config = dict(
    n_layer=15,
    d_model=192,
    n_head=2,
    n_kv_head=2,
    head_dim=96,
    d_mlp=960,
    vocab_size=1024,
    activation='squared_relu',
    norm='rmsnorm',
    norm_place='pre',
    norm_eps=1e-05,
    positions='rope',
    rope_base=10000.0,
    rope_fraction=1.0,
    qk_norm=True,
    attn_scale=0.112,
    bias='none',
    tie_embeddings=False,
    parallel_block=False,
    extras=['capped logits'],
    init='normal',
    init_std_qkv=0.045,
    init_std_o=0.00822,
    init_std_up=0.045,
    init_std_down=0.00368,
    optimizer='muon_variant',
    lr=0.0126,
    lr_mult_down=2.0,
    beta1=0.93,
    lr_head=0.036,
    warmup_steps=127,
    schedule='cos',
    final_lr_fraction=0.0,
    batch_tokens=65536,
    seq_len=256,
    doc_mask=True,
    train_tokens=608300000,
    steps=9282,
    dataset='wikipedia_en',
)
MLP neurons of a small language model. Each row is named by its layer, matrix (up: input weights; down: output weights) and neuron, and shows model dimensions 16-111. Each number is 500 + 50 x the weight over its row's rms, rounded and kept within 0 to 999. Numbers have three digits each.
After each neuron's rows, "fires on" lists the tokens most often at its 100 highest values on Wikipedia text that the model never trained on.

L8.up698:477445493542456550521532486568552493565453484560528381529439523539539536547438498416522518595524476526415555506446490487485549488541498551591514523461455545518430487497449494493437564416563507462515484522474531493530443483473576477455506511550494442552378384472624467479588407496502473517
L8.down698:495488501520531491485412472510514485477485420452514472532445460350488441509564415536499536527496527428580556528493518462555506460534446515490546456531440612349492502481509569474461429474525514524525581461499410416552628458475562486580524541386513524516595452539398503473495538517452459468
fires on: " and"

L12.up741:418562601467480551479468507511438523609514439474526495467505469562501555554453608421505518481538421461545509520367574478546505539482533608395447470524482557575537425492421478491541489472520449513431453523458475494437497529463431510518497464554475488566416596528537533468575571519458426602
L12.down741:407537469418501509554538532488544475489448538510594497477429559535497457408428541527555429450585441472470466630428519485414529518561416468552482479549468513500457412516508542457473484506479503530495541446491535520458548461459469521452462517478366441523544515529479468443489428477504477575
fires on: " I", "at", "et", "S", "es", "s"

L9.up236:450534439470485619505422533455516557550488486558451453431564528609531608493534539521455514540499587487436507523633535574544515430504443543431555492448478486413449476522503443599565520423529518475440558628526412484565498555528470507517475447545526445498459507530524445487447550517554391510
L9.down236:510455524492532444393436489495591538513520553525511512504505502431467414563478446514524528463361476498495525552527547495498455529450442523534537534482503416508505466523381424475616513466499549535555593584570408507596575584525450429475522512547473586446559486477510450463530506509478525533
fires on: "un", "le", "s", "t", "d", "g"

L12.up395:490489457570475524542566486541508462463482499572391499586470490499518428465479410593495508548521582439464444557477467443499482443556425495473498495439539470497480395522492538483590543510499405543473542425487498440498452556565383517477450476510462514494564600408482362498544489404546455475
L12.down395:487475464514508444491528549559481489614504569441512485455505492550455567521470535437408469464492593478515511494489510456499557495440396480594503481519528487452492541511516455547417494477417518489588556552626477478606490486438561456425543586496410485516524543553523474525521534561447492436
fires on: " P", " p", "P"

L2.up651:486485541428520552455526506582464495634523436536505513548502540539532480451451433486557440524400562377497528534507517519512469326489338529557438482389493476534499450482464498445500468511502476519513548462564522421588452628564492450493434474507543538439508520480561527531516567464507497518
L2.down651:522528578511506526478445542497459376549447449471491480456519520543504447600523577396467444534470521570550458485426484537602525582587499629507367474495458631436502537575478492478469484423449510411430560602564500511475556533534415497481508464499584524544513516537529420492478455465497512440
fires on: "ation", "P", "ment", "ations", "qu", "ce"

L2.up434:486463526494436522498465456413535456538620523498508455466456431469446558567514510535444490464615451509526466477432632426417440501490479475485550551500475596593495500515448537476474502475464493531453525431574456508456434429364453542474507456535483588496446428439510493467515494558536506450
L2.down434:519461474469538532612462534477463454507471452399430541571470502580471577542572432568472526485459604365501576542583441533518441460529577540459584536538560406475508485475523453519572562474484444500465499569517453445475525482520530494427590435477560598424423506515533531504532580516442492496
fires on: "ing", "ian", "ier", "ent", "er", "ust"

L10.up606:407570565572390524457535489480491494527536516464494502550556530601475527532566525441516517490539504496488461526512515449608530516538415519522449498583549520475472556548440422494441532525524521535498517555543415569452453497452470440470581484531418449444517428505567576503465494590455544526
L10.down606:485513594502426504549465489535512553492516422464461576555508482538571503550478533517507463491568582491536449505505475556471424575483503520395519546430548556405529510429562490506403442397439490459475569464432543400572422454507419491602529554460531525511438582495462496434524508451412467471
fires on: "our", " ", "ic", "id", "ate", "n"

L5.up428:487394514480505563400596553597657526599439448543568456539425501490496496494461467450575422470362494526435561491441488413452531332554545637445505523474476477470541529498446485499493519529597476543574525510543492502581503545539499503462522563529542479474512466503526560477515486547521521470
L5.down428:506485551460522519534388484417472427477487557488510600543398525478447561467459502542413483411528539466391550475497451495563480434514383547502417480436489547432591381481464589487456564477517540397472541482437595434482495497461519470540451531459494499433521470512423489505475534594456582492
fires on: " and", "ev", " or", ","

L10.up778:470495485537434457463628486476488412569565530511419456441493519567484514538565550481471471431471494508468395543531562463477483533437550407515515515527491503447546497511503476512548448455495494468491494497537457477447471450505439522564470492404436534458376488359476459449442478601540518482
L10.down778:535507473526544461395498505512448591530591457467491538513503570500424474516501508515548463526563518502584466488453522530450407362482538456430520441485470462555440500520464457490489539551479474551366427540532458493492497511543486452467502472509498498561394377474526545427436525454512541417
fires on: "ed", "ing", "ent", "c", "o"

L10.up258:499527459570506489533514492574493463629458511573523566508450542512523473579576512476530571443486445513509542432482567523481496504571499554487458504440515491511522550524476517520467559545495426430485622477549510478472465428429543352470501426511519466594542447544579452625484524510476491472
L10.down258:532434509521425393535408420472468475485545424547507504588468521439481531502583503519481537474418570436509507455578423525528534518533533572560427581486524560408483520552576459518475448553451526521424544501440507439542471520451506429525598512498512471506446542546412600415518537493456472437
fires on: " and", " or", " not", ",", " pl", "ly"

L11.up881:464507552477554493579609541479628556485455512525529473454448534600460548485472542492601498451469481411515458486585499513429563407492434562414561586536491511530487479531644429518584446543446525535533494597597455418515429496466562534531541432419526408450484499535676471413527500505546530478
L11.down881:541479597543586441520448530531437516548486497568486472460507561479499561433433454544424509529511500591486402538461526464434474509500512418575588532574532442503545472534398467507558511501479512545573592416565481470541613387578576510540484507486585568503462432490451458513531583473556476488
fires on: "en", "g", "er", "t", "n", " V"

L7.up765:533579428569584406481485495526491410478519435448538508577436510546540330419474541337491593529479537532532588493495458472536481495522489487462580540539497428510540517567475519416530536586662566536517472539553469467495504408464321508575530482519545460484502552502410528526490513512452538518
L7.down765:452465476513476503447487462479517455570489482490462480486449479461432480523574498460605541612525522490384539568437426506483556542492471506498504460569547602518420493487482528458563539527517556448521480490497444514424583397572466517536545485489460418488540618437517526459510504436471490525
fires on: "p", "as", "2", "ir", " (", " ac"